Part of a small language model's weights: learned positions.
MLP neurons of a small language model. Each row is named by its layer, matrix (down: output weights) and neuron, and shows model dimensions 0-191. Each number is 500 + 25 x the weight over its row's rms, rounded and kept within 0 to 999. Numbers have three digits each.
A block is one neuron, or neurons of one layer that tend to fire together. After each block is what it responds to, as a language model described it from the Wikipedia text at the highest values.

L7.down273:499505480450510520461491529489495500446513514527524512513489465524503514494506500469443497475505548482496511487518492482492498461515508525466519498486527469488528484503535521526514472479492500523486482515502438487495541500500490456468528524463437545536535505466447478496481482488501539522469503499482514508525527526534470479482517483477514487487521490464513521503468526493532481472514473494492507481509481503514491504504487548457537529492448481550527501523479518480482497520520514504486475459470525524471517486519469503479464496491490489486493482500531477545545487540466516506
L7.down716:497536499533490496501464474474473524519508484484523479512507532486496492445463497527499460544495513486485502530489514510547536468468526459472511521502487504505462471483498521518539508525419479531517532526517516546522511500501490493561495517533494488492515464496523474509510550501530489511519496534522481473489515479485502464473482509522507499503432524487480484485519525532497518500452485499510476528533517543498450501475448466463505503549513474488498506529491487462477524498493514499531446513543525515505531456539494453510508492512504483492539550484503513514486509490516518522
L7.down937:518536500484498464508547493522494523454509478481517494517496491441509512507511488505545519481468567478525532466516486514500512504465509492507499530485485483487525506465526536513446508484474514498510486456522497522467493526489454518479498474518474508480511484482509505492501470538500497529471520496507505462539504461480498501507434529479513522500495478477531492483495534456462522509485520487480494493495503531514508514508494546487542498487544537531521507517488466549426509493453502513505484529508511503509519478533498449477485458457460525490497519526484489485448521494511506540
L7.down1144:500488533448493528507455500469492543479495502562522538517480499480531484519508512510520509500524527469547501512495489507472530490501462481478549502487494497493516500519497492502480488498480492474498487535520512521512497522514506498524491533497512457492522533509488508508482472473522487498490559489517507536512493471540517494502485516477550455514513514463522536531530453473496489502524482489489442486500477530538497479503510543497522509518474492513470488476481515541520484437491512458482501496520459484496521553521492509487495549461482497488512511492460517502478486502521500524
L7.down1268:493562467500467480531532499476498483494557493517488525531527535497481472506496478484503478575497437504489545502538497513515495490502490528502471505448456469481464491492484518499465517475548481522492494512497528487475522495531454510516481510489554484505534527447485521465505512534511478534503491482502479480492510484446548455496481505522500514503489476509500541479534543519490486502492552510486476552517505515466549458523508484496549498540546454535508526513479534528502519449473518521525497475528533513479539478504523500513530496476511521499466501511495494520496534509496440501
L7.down1370:546517471490507550553508478463524524505508486458537525495496557499477514538489476532504468499478505491523523491516507513508460544499502497479497531519504553509461500482498514482493470528475503508492451508495478479486497496537512483531552466491486457514518449485517549487518507536503496494506498507451518477471519534470520514504522490508486476517507522495469503478484533528496470463507456490519530499481479508512481457508499502525490469477511506488466479517486512521509520541489523464494525455466524531430496522498496486510545506531488518526487466519479504505509495550514519511
L7.down1407:492509535515470472493482482397515478497535545508509497540525474489489397506482500498531476504519483494501537495506506519466534485458473507514523532506487519490545523493471546485500499455457524490462515525502475467461478475500524518477516485519503524525489490500513520479531465481505492500520464524475508535484516522488459456544468502496495511525484509502515518481534480488488481519527476511500508508511488506489530460456500499517518551462486513494478440505501508550463518525532446518543527511497474463503490501503502479516476511506504506544530470546521493488478491535496464482
L7.down1590:509528497545530525507487523474483495488514530539486466536510538449479502495504523562513511529484482469540518509501537480503542486513462434484490525485504512480513481476511508514491512496484508421501487487509516547493496458467531522501492472508512515551542529505514500507516483512473485492548515519535532468479544486480537524485502494496550472495465484473526470534497520469494516515509477486506484500484485503490506531534480457517459482518501499496519558542535498533463515508493476494456525515523513522466513491487536510483481503457491475514544474510465492489518558569469489495
Responds to: Clause-ending comma after events. Commas that close a completed main clause (often a career move such as joined club X in 1991), before where, as, scoring, but, and.

L6.down57:486477496524508496512518473430474513492471497517528484501519458520453474482488484543513520486471521536464508499523513506514449467488520533552530495487517478512525524504469491454480479539524502486514490510480509502479498468538510525498516472523512523525502511516455515479528507520469531495495553490517498551524497522516478524493456503464457532514510475501504492501504477490523463521489515483509539494445507479480483489522551463507482542441467513471518491501464486507473483502498503505540508543518503525547504493484515442508552511496516480511500539446450498440486497496447482504
L6.down376:484534545469491495501460472464472487493478485478456543473502481518490512511455484476561462460519438487479530534491509507519531531499478485505493530498526529439463487505483538485529484511481461533480494471491530509517527502544541536518492498515503480488499465504513527491496489507493488508484517542459504536481513515483485482502499494482510500474484549484467467535510505485502532503470495491497497543521525503496496487523493477486502474503495507529511460508503436535461507486558505471498570495499519516487492501537497517502499531527496536517487489525492505531533508494506506484
L6.down1119:499553541540495494462444479473509488498496516511495469488488513473485498510502462483536471551488485483504464460505526489523526476478498504475498558474523497537549496484483531488483457526492473487434486527518488488459478490542535472514505493461520478534478475480504541455459526509521497508460466495540471503514482473527480498468502506507471492499484494513538474537523520542476500527507511510538468499471497502497502546502508526485508515476496458497498506507555511501525493528502529522521509495496485513520514517432462489504476472518489558497475480513521469494442523531487504564
L6.down1563:576468503484448505519451505452511466549553476520505499488499517460538466531513472509510478531514504480534495496532498508507546469504455522536512546463518508520516510522502523456497501495445517452453502521489484493425478499523487570516520483482483490521532503499540489500514517523530518497550473518535473500523495515512486516442461482493524535511475460547509481491480479496498482539502479456537508516492519488538533499527517443491551492516488470470527507518516510521456494478537477490475487529457454496528492498480461483521505502511501480489501534492479487506497483517468455479
Responds to: Mid-sentence continuation commas. Commas after a noun phrase or short clause, just before a continuation like and, but, which (e.g. "persons, though", "whiskers, when"); also was/is in "and was selected".

L7.down96:488539483478496543502422510471511509517456529518513528497527524494517483504487490516462477514517488453479501499534492504518507503472468494474477494496527514498454484457508496515514461496494475485484498492487493507478544526523484516511552490512496506479530487458468511547492498462521553498486513513462479512498511518542511516510456498516501560484534495508545500542492504470531527519486506420507498501502504529497469484498546497444517512445516526507511504480485542539546460498486484499539526491496490516494487465516531520499519484488464536477494477493513533504496482563477491520
L7.down215:508504527507483490517501458492461493507502484502495459499482488485487462487472513500496578523568480458506490502546484507493507556492523509530449499524485496447506502478534491481517475493508491555511475509519507511478498465512491505459508459503536472480511501507476501496502472508460514497471512512515501510497489520509509496528483508524516488479522517475517496467521500505526509467523472499474525465536510538515555505496485530489506493479505524465506487526566503464473475472517481479491489516497489489489458517537514476518521567509465493484561515516536486484476527480529517515
L7.down293:507500492467509477504465548477502525512493467476492492564514499515505477483538463496528472494491466523482468489537488501524532501495552504539522520541500458464509537512504557491526464524503473565521529538553513505488498489459464511488504465489502458509468484471534511475505525469473493497522514534480431469513502480502507500467477462501534524510472519530467501513510469486493496478452494473470520536499491464501584531501515484461505537517507538515511485528502506477558506531515510461527480516477495514487469497492549530505461471469524542501490470531539481468505464515469532527
L7.down833:558475507489486524525532534521536478503474472452481507487468535510542515492498526505480478489520500485486507496517554526577451496520486481494479475508482513521482496503480494506494487464509497508505496531499477464463535460488530476499559496534465505520524511496556497522525499533477539520512500503496497515491475481566535495527517449500554505542501512478493477494518523510483502531517493507505450513525546488508496510515536498505505511482499513513516501515517503479536443481506503466538475530510522488535476468554503495493508465489526515518522512527460527525476522528512500501
L7.down878:505502459497475488464518515499516463486557546522426457509469520465476488488490487525538554525541471506529484477526517544495457440524484482528474470552476484506484442519513516487479503505481479464471486512504478534513469501491480519528470523509543461536494494476552496471455479491476483489525510516439528542496473479518480527475477498508523510513467528507516507510505485515508534489500515468498506506490515486470518510548526536493480531536525470526503492489523533496520479488483500492510479524517532503506508481466512485455553467464487476512529498532492542533473485503433525506
L7.down1088:477469510480451471468527493495476543522498507502515526496501511511461426486478531488532525506532495542532475480515515512498534475504462463526460499518446512526510533475510476517530497537503508497462509462514478508497524454504516478490515503507540467539517546511503467522548488500526485510474483567521531554533520523501510496497481518492501519505518508490517440485509512519459507509533507457521532513518454503523484512506519453518489490495485441509500458530523506496530499505490513518516545460510458500459475491461526540512500518482461527533544486511529511516520532517511462470
L7.down1301:544466525487492497507480508524506476496455536498504521449499500484535445501550488514509463551531480486552535494489503505491487538515481496508475511509485517490466514472453497501496470507496492436512521546477431531508485508537523489467526477484487523503495501511493541500525478515558486554493488519528547555492485493547529468479483544504513497494482511521486539452489523532486456517480480510470486504476461503478462495517494510466496496450478501518487510475518514535487485524492507528506471515517522510470575471513516503523476503452522513514480502511472490513492545515505499470
L7.down1527:477519491494486507540475485495484467508493481530533488503492515490525468476502476510490475476491545485492499505510527525487466475515498469485474465507489486496522473491493394487496514550476487540504489454549478502468536510490502507507507518524540467491496476498499474475498525511488500480500466503525504523508528501439521500487446486514509507497510518523499482485522481424522511519545511516518485539531535518507454495494481491537502535479523502515528468492455517559562497503486498509534572516509515515550457487506489522490504495476487506466485519474486504534487505496496526462
Responds to: Word-initial letter B. A lone "b"/"B" token that starts a word split into pieces, such as b|leak, b|athroom, B|old; weaker for initial r, st, sp.

L6.down269:509486505467502479532463510436498454495468492474526518495496482482492516557529491536488453502536499546482532485527503489487513470478514512480482501565486470523521474496511511511497455503525501543494475506529506519514494512472444488491500446476468480514485503514500506518485505519475533481549538494489536512478481500513483462536525480528526497487473520493475491522465495469475432508506483469461510505512510487482493473551554508519485507467507521524499476538498511513508491509507480479534525527495510510514467478513500490479503448457485498503495493502484487501540489461500504520
L6.down305:503451528458472498497510538503509511550514450473494472537505489508491503547556502488509522475511469504477497506439494506520524481502520498537532473518471496475492492539491521541480549515498478483526555486546510512466504480491520514469538522484468491481517522492478495505464506473460518527479475471510489490499501504491435526536498518491504497478505494530598487465541501497501496543507463511505475537532541497495484489527491553508489486513513517479496481490530460522498501472529503516537538505467479507527484502469489493433508475526563465498537542487513486562494468473443489509
L6.down369:488541526473498491517507540530462481502510527484483491508513516482540516509498498481488477453471494498543491538484468527437469486514504531455465505507460455550523529498496531487519484482482454511467453496499470454478512504505514533509481512487518477492513525506498481479498466476459505480485500477510494477484512541497512491476502497479479519471517490506512494542517517505504492480515460489501549485464501527487482535532490568497528523472468498526530481523506548524517477477509489485462503513498466498526478474502484477460534493505478513504513540503474532539492488468493489478
L6.down970:496507501484488503468482492527521500522521454488524496457546526471493512449543542463443440527496532467519468494496532463506517546495487549523513478492505503481483490501501532484547535529501466509483495488511491507510518480518491481506521498506530482530528527555514515491504498542523542518528495464501458534525517482493528479482480498486505548481497503526484495488534491482478499461513524507474468525458479504504523480503490486522474535484535526469461506516526479500513466491473498487525511525562496497507528471472480456478486516473495541494503483471476530529475481495477478488
Responds to: Word-initial letter B. The letter B or b tokenized on its own at the start of a word, name or acronym, as in B-side, BLT, bouldering, Bodin.

L4.down141:526484518491516508517528483489543526518523522463483451526523515487502507528515515488480507526511483508528506528516484484494501509476472528518457505505509541505533527489506487449494490530484491470485488527475504490525512520520531499478524511524549524462522491522519516471501534463505489515522501492487533557519493514444533507465543498505473455495545445474451465522514515403481518544509541519530522466505480501481481527492505494509500492514523501466521519475501484480515496470501489462474538526494516500456461490515476463494483508500513485499515522505540527494516502497515519498
L4.down1133:530503495480501506551565512483494515508509508452528531479511523521474537505501507491527519529526515460543498489450488493493523521547486491519486539482532517511523466513554518455493495510494493452476427450566454498507508492524518526510503518511555517454515466508488484471466510507474524477504518477522517444530494491527521490508523478512512482478518503491496488529485509488514504531531490492490515512469496540509513515509506509515498550529532517490480486522467494488484506453542514507472486539521532494517481546502505484519469478527525509508490501514475515503482520504526507484
Responds to: Clause-ending comma. Commas that close a complete main clause in encyclopedic prose, before a continuation such as and, but, which, with, or an -ing phrase ("the chart, and"; "sea level, but"; "large margin, earning").